{
  "num_hidden_layers": 11,
  "num_attention_heads": 2,
  "head_dim": 64,
  "positions": "rope",
  "rope_fraction": 1.0,
  "init_std_o": 0.0116,
  "beta1": 0.93
}
MLP neurons of a small language model. Each row is named by its layer, matrix (gate and up: input weights) and neuron, and shows model dimensions 0-127. Each number is 128 + 32 x the weight over its row's rms, rounded and kept within 0 to 255. A neuron's up and down rows have the sign that makes its largest values positive.
After each neuron's rows, "fires on" lists the tokens most often at its 100 highest values on Wikipedia text that the model never trained on.

L5.gate4 [106 116 160 126 130  87 160 123 132 117 137  67  96 111 192 135 136 141 108 215 137 163 161 153  47 108 156 126 135 118  93 161 125 160 110 122 169 117 140 181 148  67 119  92 113 138 132 188 204  88 148 149 134 110 100  53 147 116 153 162 183 102  76 128 126  93 114 122  65  94 113 152 103  85  86 123 141 149 113 120 182 139 148 135 108  86 131  73 118 122 103 123 151 163 151  52 156 138 148  89  75 102 110  96 115 113 108 119 146 171 143 108 176 114 116 133  83 146 129 131 212  64  96 162 115 157 105 132]
L5.up4 [145  73 184 141  78 124 138 124  99  83  92 118 123 137 160 161 119 136 174 153 135 134 146 103 166 105 111  74 115 137 137 103  90 115  98 131 109 132 129 116  91 140 130 127  99  99 180 134 106 122 162 162  94 112 119 130 139 116 106 188 144  87 108 146  46 163 116 110  72 158 137 111 116 122 127  96 119 169 158 168 133 152  99 120 120 131 136 108 103  78 109 104 116 137 108 150 108 104 114 127 106 107  94 180 139 156  63  88 152 161 138 145 180 144 107 138 150 135 152 139  89 123 121 132 133 196 147 200]
fires on: "ur", "et", "t", "ot", ")", "e"

L8.gate0 [114 180 132 200 108  71 203 152  81 140  92 107 188 146 113 115 183 111 148  89 149 135 176  86 124 166 124 180  69 158  99 145 119 150 108  74 152 147 101  93 144 144 146  69 138 114 130 140 132  70 120 119 194 145 102 147  63 127 133 111  58 146 104 134 120 141 151 123 154 150 164 134 107 119 107 133 136 101 154 148  95 176 108 124 134 129 114 102  77  82 144  73 130 105 101 132  68 174  87 183 123 141  79 148 126 141 137  68 122 106 126 148 204 153 105 137 117 131 143 131 137 100 113 132 106 190 175 158]
L8.up0 [129 181  77  88 145  82 113 135  96 148 115 156 160 107  92 137 105 182 150 180 110  87 145  59 102 128 144 135 166 123 149 111 100  41 138 134 118 151 116  94 140 168 119  85 200  72 156 166 103  86 144 104 128 108 132 148 205 152  88 152 136 133 114 123 173 158 180 112 143 134 170 160 110 127 127  74 115 165 141 143 109  61 160 128 129 156 170 126 137 144 121 127 127 160 108 133 102 121 137 166  29  98 117  84 107 138 125 136 159 157 179 149 135 123 166 138 133 169 160 146 108 107 130  55  52 140 150  97]
fires on: " (", " and", ","

L3.gate355 [120 148 194 164  98  88  69 190 128  89 126 145 151 187 154  96 116 129 127 195 137  37 135 141 144 135 166 182 128 167 142 177 149 102 122 140 156 149 121 134 131 136 154 108 109 156  65  94 122 129  98 123 122 148 118 105 162 133 123  72 135  65  96 100 139 131 144 123 111  92  99 131 146 124 171 103 163 191  95 116  66 118 140  81  91 149  61 136 135 164 156  99  94 120 138 109 100  93 161 142 130 145 153 194  74 131 104 118 125  97 115 178 131 101 105 121 122 117 150 129 192 125 134 105 176 120  67 165]
L3.up355 [135 168 121 151 120 144  83 122 107 168 145  99 112 130 109 125 224 110 135 137 231 129 122 118 135 134 138 124  75  90 149  48  86 162 111 147 138 153 157 117 114 172 169 132  72  84 138 174 149 135  96 156 159 170  82 117 156 135  84 150 130 120 141 135 181 179 138 132 120 128 111  99  93  97 170 133 116 176 125 169 153 118 142 122  76 111  84  90 100 111 162  97 116 142 137  52 141 117  49  97 112  75 120 128 108  74  93 107 217 170 108 164 132 117 149 161 135 169 127 190 108  69 151 106 127 115  79  97]
fires on: "ep", ",", "ag", "ur", "k", "c"

L5.gate218 [191 145  97 156 102 147 120  99 122 150 155 127 129  52 213 119 101  96  86 130 147  72 122 132 121 126 157  71 148 139 184 155 111  85 130 150 106  96 133  54 119 147  71 156 146 151 113 112 154  73  92 130 128 125 126 148 140 121 145 173 100  97 186  99 162 120  92  93 143  89 164 151 121 166 163 207 145  85  97 176 116  96  95 130  95 125 131 122 143 107 146 106  87 171 112 156 153 124  64  68 109 136 139 155  92 116 166 134 141 148 123  99 148 116 142 197  72 165 189 160  86 143 178 115 122 100 126 145]
L5.up218 [121 102 117 174 153 148 130 105 127  93 154 128 133 141  86 120 115 230  79 132 158 121 124 140 173 114  74  97 115 160 118 142 122 151  94  94 143  75 116 167 102 144  62  98  93  67 126 149 151 161 150 144 119  72 113 181 135 136 153 122 122 110 173 130 151 139 134 156  66 173 166 146 116 130 152 104  81 113 128 156  63 144 137 165 155 153 151 143 169 126 160 153 101 115 139 125  87  98 128 121 140 138  73 167 169 173 100 183 103 127 157  53 117 139 102 148  58 143 148 166  69 147 138 147 135 140 129 172]
fires on: "or", "our", "ath", "as"

L8.gate227 [166 161 115 141  87 167 131 186 109 169 135 183  98 132 103 125 133 194 158 106 115 135 200 154 133  94  75 141 103 169 139 139 102  70 174 144 130  91 140 149 127 115 168 155 107 108 129 168  87 126 107  73 118  68 149 152 126  67 123 178 180 147 100 116  89 106 141 160 123  81 126 124 143 140  83 140 170 127 142 166 128 186 190 138  95 148 168 102 200 146 128 101 132 133 106 164 138  86  59 161 150  56 104 120 120  58  98  77 127 159  91 113 117 131 122 128 183 115  95 165 139 163 170 114  92 149 153  90]
L8.up227 [100 132 104  76 129 163 154 100 106 171  96 114 158  97 141  98 117 192 120 101 130 115 139 143 170  86 148 126 168 174 151 138  94 139 176  91  77 116 175  92 118  94  71 143  97 129  77 155 125 155 128  98 133 105  58 108 143 102 104 218 152 149  85 116 147 117 180  97 144 143 180 160  75  91 148 105 123 132 121 133 127 115 128 176 128 176 143  97 158 134 129 162 150 190  94 137 117 115  99  98 101 132 124  94 116 100  76 105 183 136 163 105  69 168 154 207 151 161 141 132 109 144 152 119 152 143 158 147]
fires on: "ic", ")\n", "us", "re", "uc", "ar"

L3.gate337 [123 129 172  92 167 144 113 119  84  87  95  97 126 115  91  88  48 162 172 144 128 118 168 122  61  90 132 105 192 125 124 174 124 151 135  94  89 129 131 125 127 162 158  76 112 116 148 146 200 132 179 143 114 129 178  82 118 109 117 179  83 135 140 183  77 110 134 107 105 122 127 136 106  31  81 133 176 202 148 117  95 141 166 128 178 131 167 143 172 146 100 144 150 150 163 142  99 134 162  90 116 187 117 115 173 126 130 134 131  80  92 176 145  83 152  94 137  85 163 159 152 105 120  65  76 108 126 131]
L3.up337 [118 114  83 165 129 120 116 146 197 191 126 130 123 148 105 163  93 169  94 162 146 102 105 136  86 146 121 165 205 112 150 117 133 155 106 135  51 101 137 151 100  78 117  90 101 113 110  92 162 202 176 130 125 114 172  94 171  93 144 116 108 177 134  95 122 147 144  78  95  95  94 114 139 116 138 174 128 155 176 130 132  87 113 159 105 185 157 119 139 151 142 107 129 131 156 156 168 182 113  90 150 102  96 158 139 105 105 101 219 109 168 209 105 106 122 133 111 126  74 120 162 131 131 117 146 147  70 144]
fires on: "ure", "ve", "ry", "ru", "ide", "y"

L5.gate319 [114 123 126 140  87 114 141 194  85 153 120 112 161  75 134  48 136 138 168 133 126 175 143 119 162 143  73 132 143 128 121 152 107 129 127 109 169 143 206 164 141  88  68  75 122 152 150 122 124 194 118  91 140 143 128 122 133  85  72 116 119 105 137  93 141 180 119 128 137 135  98  64 167 103 188 104 112 125 130  92 133 118  97 106 104 142  71 136  96  42 147  94 136  78 113 109 130  97  48 141 112 178 155 129 141 131 100 140  73 137 155 102 142 171 126 139 141 188 109  73 115 131 125 129 128 140 118  94]
L5.up319 [141 134 156 111 146 142 196 148  77 107 133 128  66 181  75 119  89 137 136 124 167 138 132 152 170  87 101 150 119 158 146 189 145 138 158 141 122 157 116 101  78 146 106  90 108  87 184 118 146 164 125  85 135 155 145 125  91  60 117  89 150 135 133 141 123 121 120 116 102 136 203 108 163 170 115 116  92 157  97  95 156 139 102 149 198  93  88 116 119 135 148 166 108 144 141 122  98 101  89 202  72 147 122 169 145 185  96 115 136 146 109 132  78 179 121 105  59 174  85 116  90 147 104  34 146 146 174 122]
fires on: " |", " and", "re", "'s", ","

L8.gate153 [150 163 152 158 100 177 181 157 105 185 133 134 116  92 118 129 159 146  58 133 132 152 168 138 128  99 140 143  85 149 145  92 107 149 150 163  58 108 119 136 151 117  95 147 100 159 136  65 151  88 157  67 129 120 114 110 143  84 184 161 159 133 168 121  71 146 175 170  85 115 143 117 147 119  68 135  67 164 154 124 172 160 182 172  88  72 124  84 151  91 153  71 138  89  80 127 110  98  92 168 113 117 136 138  99 143 127 122  94 120 180 112 181 122 121 119 170 113 128 115 120 185 105 103 132 134  83 123]
L8.up153 [165 156 159  88 142 195 144 155 120 119 106 134 142  43  85 139 145 137 130 126 101 120 123  90 102 178  82 115 105 119 133 156 112 159 130 176  88 147 144 140  73 119 167 128 161 156 136 111 135 164  87 107  99 170 115 107 109 107 180 114  96 171 124 163 119 198 114 143 104 156  65 141  79 141 191  88  97 117 154 111 123 139 109 178 138 137 127 173 130  93 111 159 114  85 138 155 157 159 122 171 109 135 147 102 143 147  91 185 155 129 161  79 101 115 149 178 149 120 168 113 115 105 111 132 132 101 180 101]
fires on: " re", " en", "re", "ar"

L6.gate169 [190  95 126 116  92 140  87 181 124  89 139  99 141 185 112 114  90 145 170 129 103 123 156 129 100  98  96 161 150 199  96 180 166 124 126 117 107 152  62 100 117 165 111 106 104 119 114  95 137 111 141 109 133 123 135 132 117 118 142 121 159 172 163 170 172  61  76 142  67 128 140 164  99 106 162 152 128 153 111  79 134 106 155  79  80  94 128 118 158 130 189 123 165 150  95 158  55 138 100 140 164 108 159  78 105 122 109 163  95 165 148  94 149 124 130 156 151 153 114  73 183  76 141 137  51  65 152  94]
L6.up169 [171 104 134  69 133  76  86 112 154 126 163  46  89 134 140 180  85  97 125 171 113 164 134 102 107 129 110 126 114 159 121 110 179 103 112 109  81 134 148  82 197 121 114 139 108  93 134 118 107 179 129  98 163 156 134 153 197 128 105 143 185 153 153 166  91 119 125 121  94 112 121 128  73 152 140 146 144 134 113 128 114 115  73 160 190  98 139 122 175  99  93 130 222 154 120 149 116 178 145 116 147 153 127 130 129 130 150 106 143 213 122 100 109 121 108 134 111 139 100 133  59 125 145  88 105 153  81 130]
fires on: " over", " this", " that", " only", "out", " about"

L8.gate48 [104 165 177 106 113 207 121 111 131  94 100 149 130 110 179 117 174 163 109  90 146 164 123 102 110  85 128 110 107 137  82 117 112 155 233 121 134  96  68 129 148  86 184  78  91 167 157 121 167 154 136 104 147 185  81 120 108 176 114 142 169  81 148 110 188 100 140  97 128 148 148 130 125 114 116 215  38 157 122 135 120 118  74 124 164 103 147 124 163 122 120  98  80 125 129 156 138 125 123 108 106 127  77 155 151 169 171 142 141 119  44  56  92 188 117 187  55 139 143 139 127 127  94 152 100 104 150 144]
L8.up48 [127 100  92  76 116 135 133 151  75  59 119 101 140  95 164 158 175 101 120 119 171 144 127  99  66 190 161  84 175 144  98  63 114 147 152 127  49 128 121 147 129 141 130 140 123 138 125 137 131  98 138 101  77  84 131 114 120 121 169 154 117  77 137 137 148 104  50 177 127 160 191 138 138 124  88 152 132 151 147 133 178  93 155 169 182 155  91  97 147 155 110 109 111  78 162 118 124 137 155 135 116 151 135 124 153 119 117 129 102 117  62 136 152 150 118 161 240  87 159 122  75 118 153 138 164 123 193 106]
fires on: " o", "re", "ks", "ry", "s"

L5.gate375 [125  90 143 104 126 126  96 139  72  87  92 171 105  88 108  76 102 171 165 170 142  93 196 129 115 130 118 180 125 147 122 143  88 135  89 182 119 165 160  56 174 153 169 102 132 153 143 193 193 108 116 136  50 108 132 110 140 106 136 122 105 143 125 103 158 163 118  56 109  78 119  90 145 123 189 161  89 158 162  99 167 110 108 142 166 116 127 100  54 146  71 110 108 152 130 156 115 176 111 150  85 113  77 108 163 100 148 124  99  99 196  76 153 114 169 141 107 100 148 112 131  87  90 114 130 191  93 168]
L5.up375 [134 113 156 118 114 128  88 110  98 128 101 169  88  94  86  83 151 132 136 165 151 130 169 102 110 149 120 106  63 146 162  89 108 132 135 170 146  94 137 128 184 140 135  85 135 186  91 134 111 136  99  76 131 143 149 218 114 179 156  71  94 106 110 137  86 138 146 123  87  77 109 101 123 121 111 167 116 168 171 163  87 136  53 141 176 138 157 132 163  67 129 135 157 153  85  74 126 130 140 132  61 145 109 126 155 146  93 150 133 182 119 107 166  97 132 153 111 101 130 134 187  78  80 196 101 141 120 137]
fires on: "p", "ap", "ay", "ail", "ross"

L3.gate93 [110  85 139 148 146 127 140 151 134 129 109 120 116  83  95 111 181 156 150 113 169 181 139 175  62 112 164 196 129 119  92 178 142 148 138  72 186 115 125  64 103 133 149 139 108 118 166 174 116  87 104 114 147 125 131 139  98  82 103 134 183 127 176 112  96 157 169 143 161 155 122 132 121 179 120 128 167 130  61 121 121 197 123 127 140  86 148  38  87  83  93 170 135 111 137  86 181 100 113 184 158 128 140 142 126 187 158 173 163 163 109 167  72  94 109 158 183 121 163 173 152 132 179 127 182 107 124 165]
L3.up93 [108 167 159 101 136 143 125 183 108 102 157 143 131  93 125 104 124 123 168 144  89 212 135 155  50 162 118 148 185 138 123  63  98  85 124 117 136 139 177  71 169 134  97 140 199 107 156 126 154  38 131 144 148 100 111 197 115 132 117 106 128 137 153 101 124 118 152 128  61 126  87 121 142 139 122 172 107 166 128 109 119 147 173 113 166 112 141 129  81 101 102 161 204  90 161 131 117 140 135 158 181 159 129 186 135 125 128 165 124 137 130 135  21  88 140 150 160  62 158 130 141 149 117 143 117  91 136  99]
fires on: "t", "h", "ant", "y", "se", "w"

L5.gate222 [160 116 112 162 136 124 207  93  82 114  99  94  73  61 166 155  95 122 124 165 139 116 155 141 151 139 112 111  95 163 161 189 158 152 130  92  82 163  89  90 180 159 148 102  78 155 142  93 100 159 117 106 134 151 127 155 145 102  55 114 133 159 110 155 150 134 192 167 136 139 186 153 133 121 134 125 154 149 139 202  82 147  96  83 153  64 132 178 150 114 120 104  66 119 129 127 135 139 171 161 119  94  87 145 119  88 144 140 146 116 123 131 153  86 108 190 116 107 141 148  83 122 119 130  79 119 141 104]
L5.up222 [102 151  73 124 107 121 101 135 134 117 105  99 110 116  97 154  85 100 156 169 131 118 106  93 106 115 138 156 117 110 116 123 126 193 146 116 131 141 157 139  99 108 117 109 163  92 175 120 152  84 173 144 108 142 143 103 103 151 122  80 137 122 143 100 170 139 144 105 159 137 117 150 169 121  86  94 101 176 145 186  39 111 194  94  67 130 111  98 129 180 170 182  82 133 134 103 117 210 180 125 150 110 121 111 125 167 138 155 111 176 184  82  70 175 136  95  97 149 149 183  97 166 160 129 136 180 128  76]
fires on: "|", " |"

L6.gate261 [121 150 122 110 154 116  43 126 157 126 145 129 135  47 116 160 173 154 121 101  65 170  84  92 108 137 115 173  44  90 101 145 124  99 218 134 133 126  54 157 112 121 165 134  75  94 158 191  90 121 117 107 155 128 115 154 175 177 151  78 167 155 114 182 144 105 105 187  98  80 166 139 123 119 124 177 123 128  99 143 157  63 178  88 171 108 121 174 113 119  85 166  79 107 131 149 134 136 125 104 125  85 115 122 124 160 134 165  94 127 152 131 146  98 126 139 142 117 109 106 142 127 156 118 167 132 107 100]
L6.up261 [122 117 135 173 142 148 133 173 133 144 115 143 179 110 142 146  86 116  62 163 207  95 115 138 126  93 165 150 123 152 135 143 155 160 169 126 148 122 163 114 157 140 146 135 147 150 138 115  51  77 191 146  70 142 164 153  88 105 134 107  80 128 133 158 120  83  85 123 149 165 203 139  95 111 159 180 147 111 121 128 111 172 120  80 165 192 106 124 107 123 144 191  75 158 108 115 166 165 160 139  90 122  86 110 127 147 102 140 102 143 148  67 165  69 135 180 144 119 103 122  98 104 122 146 171 131 159 152]
fires on: " years", "s", " month", "ks", "ours", "'"

L5.gate260 [120 162 164 105 137  90 111 136  95 102 108 118 131  90 116 118  48 121 130 140 115 125 146 183 170 106 123 166 146 152 113 154 144 161 144 176  90 187 157  79 123 142  96 101 169 124 134 142 123 164 120  61  91 124 126 101 117  87 106 139  90  89 133 158 124 141 179  66 111 135 162 110 161  93  79 106 166 189 170 146 111 113 105 146 116  62 131 119  92 102  99 101  99  97 177 168 122 101 130 190 126 161 185 114 163 103 164 191 183 155 139 157 140 116 106 107 108 117 149 132  93 132 138 175 120 123 156 138]
L5.up260 [128 152  87 134 130 168 155  91 115 111 122 131  93  79 142 142 131  97 118 117 116 136 133 107 129 125  71  64  84 144 116 176 118 127 124 125 112 160 147 104 121 120 114  64 142 132 113 102  87 108 170  77 170 116  98  76  52 109 103 116 206 165  80  91 114 120 189 102 169 202 189 145 197  76 124  91  64  98 114 159 169 169 110  80 190 145  87 170 147 142 100 166 132 194 198 100 127 154 134 120 138 136 108  93  77 130 109 159 161 147 135 101 151 188 119 122 129 162  98  90 143 119 158 154 149 107 140  82]
fires on: " |", "|", "|---|---|---|---"

L8.gate286 [120  79 122 115 154  53 142 155 162 145 152 133 170 136 141 136 163 118 121 113 121 119 169 114 120  76 193 133 107 129 143 153 158 143 187 195 146 153  82 152 129 113 114 165 117 100 135 154 121 103 140 147 179 149 176  83  65 202 151  74 153  48 149  49 134 103  91 133 137  90 123 168 168 124 116 175 115 156 134 134 131 127 104 137  46 148 122 129 150 120  98 124 100 139  98 153 143 125 131 172  93 143  81  82 136  77 169 115 112  78 142 176 141 124  92  85 105 166 144 145 170 153  69 138 130 141 134 105]
L8.up286 [105  92 165  83 130  72  84 106  97 150 189 122 187 122 102 136 136 110 163 119  85 171  84 130 118 127 165 108 184 120 156 123  59 139  84 145 191 170 139  55 121 139  89 107 184 151 105 178 127 131 168 164 195  97 122 101 126 132 125 130 138 138 184 147 137 142 165  93  83 132 125 118 141 118 145 150 143 142 163  86  99  92 108 127  99 131 131 105 119  81 129  84 116 129 143 137 104 122 102 131 137 158  79 152 110  68 132  96 151  76 116 164 144 109  52 142 173 186 150 137 192  71 132  79  90 127 143  76]
fires on: "p", "h", "s", "am", "l", " p"

L8.gate421 [ 81 110 129 125 100 121 160 137 113 112 101  70  95  92 104 126  97 166 181 206 150 101 101 126  86 143 154 126 166 125 103 142 197 169 224 102  96 148 129  93 132  74 133 116 171 112 115 137 167 115 133 141  98 129 164  87  76 125  97 109  80  91 148 110 145 161 134 135 187 164 132 142  93 107  68 105 111 104 117 114 144 119 161 127  95 114 155 147 155 115 166 112 130 133 178 177 166 117 110 150 148 163 109 118 126 164 115 107 142  29 118  98 131 111 166 125 111 169 183 186 112 103 163 158 110 186 148  95]
L8.up421 [157  87 125 142  87 112 126 170 189 141 144 103 112 107  75  98 130 136 139 117 140 198 142 108 108 173 126 156 138  96 156 182 132 154 114  75 131 156 107 156 105 107  86  92 108 144 101 161  76 146 133 133  61 133 192 167 155 137 146 159 141 136 135 139 156 127  92  94 179 151 139 173  97 100 189 165 150 132 139 131  99 139  92 103 121 146  62  93 116 103  82 132  83 115  71 149 152 115 132 145 130 128 198 159 181 131 135  73 112 166 104 132 163 127  63 146  97 222 107 200  95 126 177 100  81 132  83 160]
fires on: "r", "v", "p", "n"

L5.gate304 [ 95 138  96 127 139 132 167  87 151  93 121 119 123 100 175 162 180 116 105  91  86  99 117  89 158 151 113 154 139  93 121 105  50 180 134 224 114 129 150 155 115 145 118 137  64 106 100 142  59 139 164 109 154 161 110  88  84 127 190 180 124 143 160  94  70 150  71 110  94 172 101 203 103 120 108 146 205 193 134 107 150 143  83  93 140 149 165  98 118 151 120 122 116 153 113  89 150 143 142 132 110 208 155 102 127  90 115 149 144 122 109  77 152 117 126 141 128 161 133 113 134 171 129 120 172 130 147  87]
L5.up304 [ 88 130  92 113  95 132 121 149 128  49 189 172 165  86 150  84 121 155 155 133  96 155 100  90 144 108 150 180 115 193 144 112 107 118 124  98 204 141 115 137 109 158 111  78 111 160 171 213 157  71 123 149 100 132 135 154 132 100 147 149 170 138 151 107 109 140 129 133 147 134  75 118 135 181 133 123 154 129 157 156 152  77 125 137 132 113  99 144 142 169  13 120 165 141 117 134 195 125 123 102  80 145 129 121  76  98 103 114 144  67  93 171 117  93 113 151 135 145  71 143 152  92 128 102 139 134 159  81]
fires on: "w", "s", "h", "z", "hed"

L6.gate202 [106 185 126  79 178 139 128 152 136 139 120 104 142 144 189 173 178 146 155 123 115 111  83  94  96 140 157 119 144  83  50  81  71 191  92 151 109 120 128  44 199 133  98 141 121 132  48 165 138 136  82 117 102 107 123 186 136 175 145 165 186 119 122  96  97  74 125 112 101 142  99 161 113 162 147 121 125 102 145 135 157  83 209 113 137  97  98 113 137 100 153  84 164 169 148 133 192 124  95 121 108 101 168 126 146  90  91 168 131 137 151  94 113 145 129 139  99 180 111  73 134 155  72 114 139  64 116 129]
L6.up202 [122 110 126 141 103 112 180 107 168 152 149 101 147 128 159 185 141 116 130  74  92 131 139 164  98  88 145 116 174  88 133 114 194 167 120 137  81 106 118  80 132 179  94 138  92 135  90 143 131 129 175 150 122 205 163 181 117 122 146  99 132 134 149 125 141  96  83  60 132 104 127 110 131 127 120 130 173 151 116 135 162 137 156 168 169 130 165 186 109 117 152 145 125 136  88 140  99  67 117 118 107 151  78 110 170 100  92 154 112 156 124 107 191 102  60 170 106  82  76 140  89 180 154 175  86 114 165 126]
fires on: "l", "le", "ed", "ter", "en", "t"

L3.gate124 [148 193 205 119 171 158 159 188 196 130 113 148 117 134 110  98  85 144 179  85 117 158 115  90 159 106 145 114 140 149  97 132 103  78 132 139 120 108 128 109 179 120  75 165 128 217  87 114 113 150 164 162 113 138  76 135  94 148 177 150 183  97 175 107 150  49  68  97 105 106 135  91  93 147  80 180 114 156 140  89 185 142 111 152 131 107 146 102  82 129 102 104 159 116 139 104 153  64 150 145  90 228 137 148 145 108 140 117 127 130 102 124 184 124 120 113 123 128 146 116 137 152 135 127 123 153 158 150]
L3.up124 [164 192 117 142  86 104 149 136 128 107  91  96 106 127 159 111 128 111 215 147 115 206 118 134 161  93 156 152 169 158  96  88  92 102  99  93 108  74 134  49 143 144 125 142  85 191 130 166 107 147 128 145 166 123  96 167 100 116 139 165 162  75 213  79 109  82 117 143 138  93 168 157 104 132  68 108 151 140 150 138 185 139 113 153 139 134 184 130  83 104 115 109 111 170 151 148 145 165 139 113 133 154 117 129  84 138 198 162 122 169  73 103 122 144 115 149 127 116 136 110 120 103 179 123 144 165 156 122]
fires on: "ter", "el", "ö", "over", "|---|---|\n", "en"

L5.gate381 [ 82 148 132 135 153 112  80 157  86 125  65 130 135 199 109 132 204 109 144  90 151 172 184  81 114 145 139 172  75 150 143 114 145 168 125 190 146 127 180 162 179  49  93  60 172 102  98  80 113  94  89 107 135 167 118  95 117 112 134 101 178  76 136  82 117 164 107  67 148 137 140 186 144 114 148 128 131 112 127 102 112 118 130 114 110  80  87 136 127 111 155  87 135 147 119 126  79 132  60 134 117 142 129  98 142 157 145 166 145  91 173 109 150 144 133 190 121 213  98 162 156 101 125  76 111 142 129 168]
L5.up381 [125 108  47 141 153 163 153 160 186 154 143 121 109 140  72 125 118 165 126 192 131 109 131 124 154 119  86 168 179 145  67 171 100  71 172 111 121  58  75 177 111 176  98 140 124 116 174 108 111 171 143 107 108 170  79  87 127 123 122 139 183 125 175  58 123 179 138 119 104 142  87 163 135 126 112 155 146 118 142 147 202  95 192  98 107  91 135 110 166  88 196 170 179  95  77 106 144 124 157 148  61 126 137 127  69 143 125 119  91 139 128 163 156 127  73 113 142  92 153 126 160  98 129 142 103  88 139 151]
fires on: ",", " and", "om", "osp"

L3.gate373 [ 87 123 157 134 131 127 124 146  70 154 112  96 101  95 160 118 227  42 115 123  93 132 143 145 120  74 156 115 127 202 152 143  81  89 159 135 175  28 146 104 130  87 191 101 114 113  85  70 151 147 196 133 109 153 153 130 163 146 166 161 118 143 111 165 140 145 142  91 107  97  99 133  77 135 146 138 145 142 157 121  99 118 202 104 145 144 105 117 165 135 143 151 110 119 144 139 124  99  72 138 129 149 117 128 149 110 118 106 156  81 120 153 137  99 164 103 106  90 165 167 140 163 110 120 162 172  59 135]
L3.up373 [ 97 131 154 149  89 248  85 142 176 151 145 106 218 115 177 168 169 164 119 135 130 112 112 109 130  71 135 109 128 120 161  99  68  91 140 176  73 123 138 188 105 156 109 104 103 113 143 181 192 116 133 143 110 143 130 121 170 153 150 128 108 146 141 122 197 132 128 155 183  97 116 114  92 137 152 121 109 113 121 119 138 109 164 112  99 113 166 102 154 108 141 174 110 141 166  57  95 105 161 111 140 133  95  89 158  96 156 160 189 162 159 105 132 125  92 121 143 149 145 123 127 118  75 116 154  82 200 105]
fires on: "ed", "c", "ep", " would", " may"

L3.gate189 [156  85 112  99 128  97 158 119 127  77 157  57 112  98 150 122 153 106 178 126 153 108 128  94 116 171 167  81 126 141  73 170 132 130 142 138 165 110 145 135 114 156 124 158 127  63 131 108 169 139 127 119 121 134 121 116 157 114 145 159 101  91 130 137 113 161 132 151 104 164 148 146  83 165  97 196 104 148 150  86  99 105 112 163 154 134 121 109 186 163  90 141 191  40 136 190 102 131  76  92 113  80 131 140 146 194 101 134 126  90 155 125  92 106 197  92 127  73 147 158  49  92 192 122 109 133  76 129]
L3.up189 [131 126 117 144  76 138 121  96  41 102 109  93 112 130  69 159  93 125 200 199 141 148  66 134 123 210 146 151 165 184 125 154 144 120  82 119  77  67  73 151 190 124  99 108 130  92 114 103 121 150 157  50 113  97 165 176 141 119  99 136  94 114 130 127 108 158 131 146 131 131 119 167 116 174  98 127 143 191 179 101  62 111 121 178 102 126 159 155  95 144  94 149 138  80 117 133 129 143 126 163 108 114 117 151  69 140  93 122  92 150 121 151 112 142 195 115  75 103 163 177  86 114 150 161 148 136 130  96]
fires on: " of", "ect", "ius", "ross"

L3.gate129 [119 150 101 154 161 106 110 137 159 155  65 169 160  82 125  97 114  99 104 103 116 151 121  87 198  93 156 145  89 132  96 124 108 141 131 182  75 116 133 161 150 153 142  80 134 111 122 170 131 144 145 145 130 201 137 124 122  87 177 206 110 116 155  80  84  93 166 103 141 168 171  89 150 191 124 106 153 131 147 164  40 155 196 119  60 107 164 175 156 131 119 130 105 159  90 114 179  70  51  84 123 150  74  81 149 142 127 110 122 113 134 121  82 160  62 132 154 147 146  82 131 124  95 110 160 140 137 154]
L3.up129 [111 171 125 124 111 141 136 134 123 113 141 148  87  13 177 143 118 106 156 123 110 158 123  76  69 120 109 121  96  83 103 142 125  84 137 117 143  72 122 113 122 168  92 111 178 125 191 214 140 149 162 148 107 172 132 101 159 148 106 131 165 106 119 120 114 129  78 107 133 146  72 113 143 156 196  97  90 108 108 114 172 127  98 141  91 159 151 106 106 166 137 140  99 154 136 173 179 161 146 111 124 131 136 108 131 151  98 104 198  82 134  85  99 115 146 151 166 124 134 152 171 121 142 187  90 105 126 113]
fires on: "ed", "s", "ing", "n", "in", "hed"

L6.gate359 [153 167 150 201  83 110  66 148 144  93 154 149 121 136 115 133  68 163 151  53 131  85 106 118 115  77 160 123 128  90 138 132  55  98 124 101 141 141 116  87  97 152  63 151 130 166  70 166 100 153  89  94 119  74 126  98 155 133 119 141 108 124 112 141 216 129  94 141 143 134  96 114 140 165 158 131 112 146 145  96 103 150 150  95 166 107  69 137 140 141 237 122 189 163 114 180 114 144 113 163 132 114 156 184 105  94 154 136 138 103 105 147 110  77 158 158 123 143 109  81  93  78  90  94 144 153  99 118]
L6.up359 [ 97 122 131 130 171 183 113 142 125 107 143 133 127 136 173 120 118 101 144 114 164 144 103  97 103 160 142 163 122 160 150  87  83 140 147 153 133 112 122 196 117 115 110  90 166  78 147 192  61 133 158 151 132 158 119  84 135 109 155 146 182 152 119 109 149 152 143 121 122 133 126 173 183 113  86 169 127 122  66  74 124 136 138  83  90 135 194 103  96 106 111  94 186 101 101 132 137  70  99 100 179 164 110 160 172 113 160 110 140 151 104  94 191 100 136 144 154 110 108 111 188 171 100  86  53 110  66 107]
fires on: ",", "c", "isc", "is", " Act"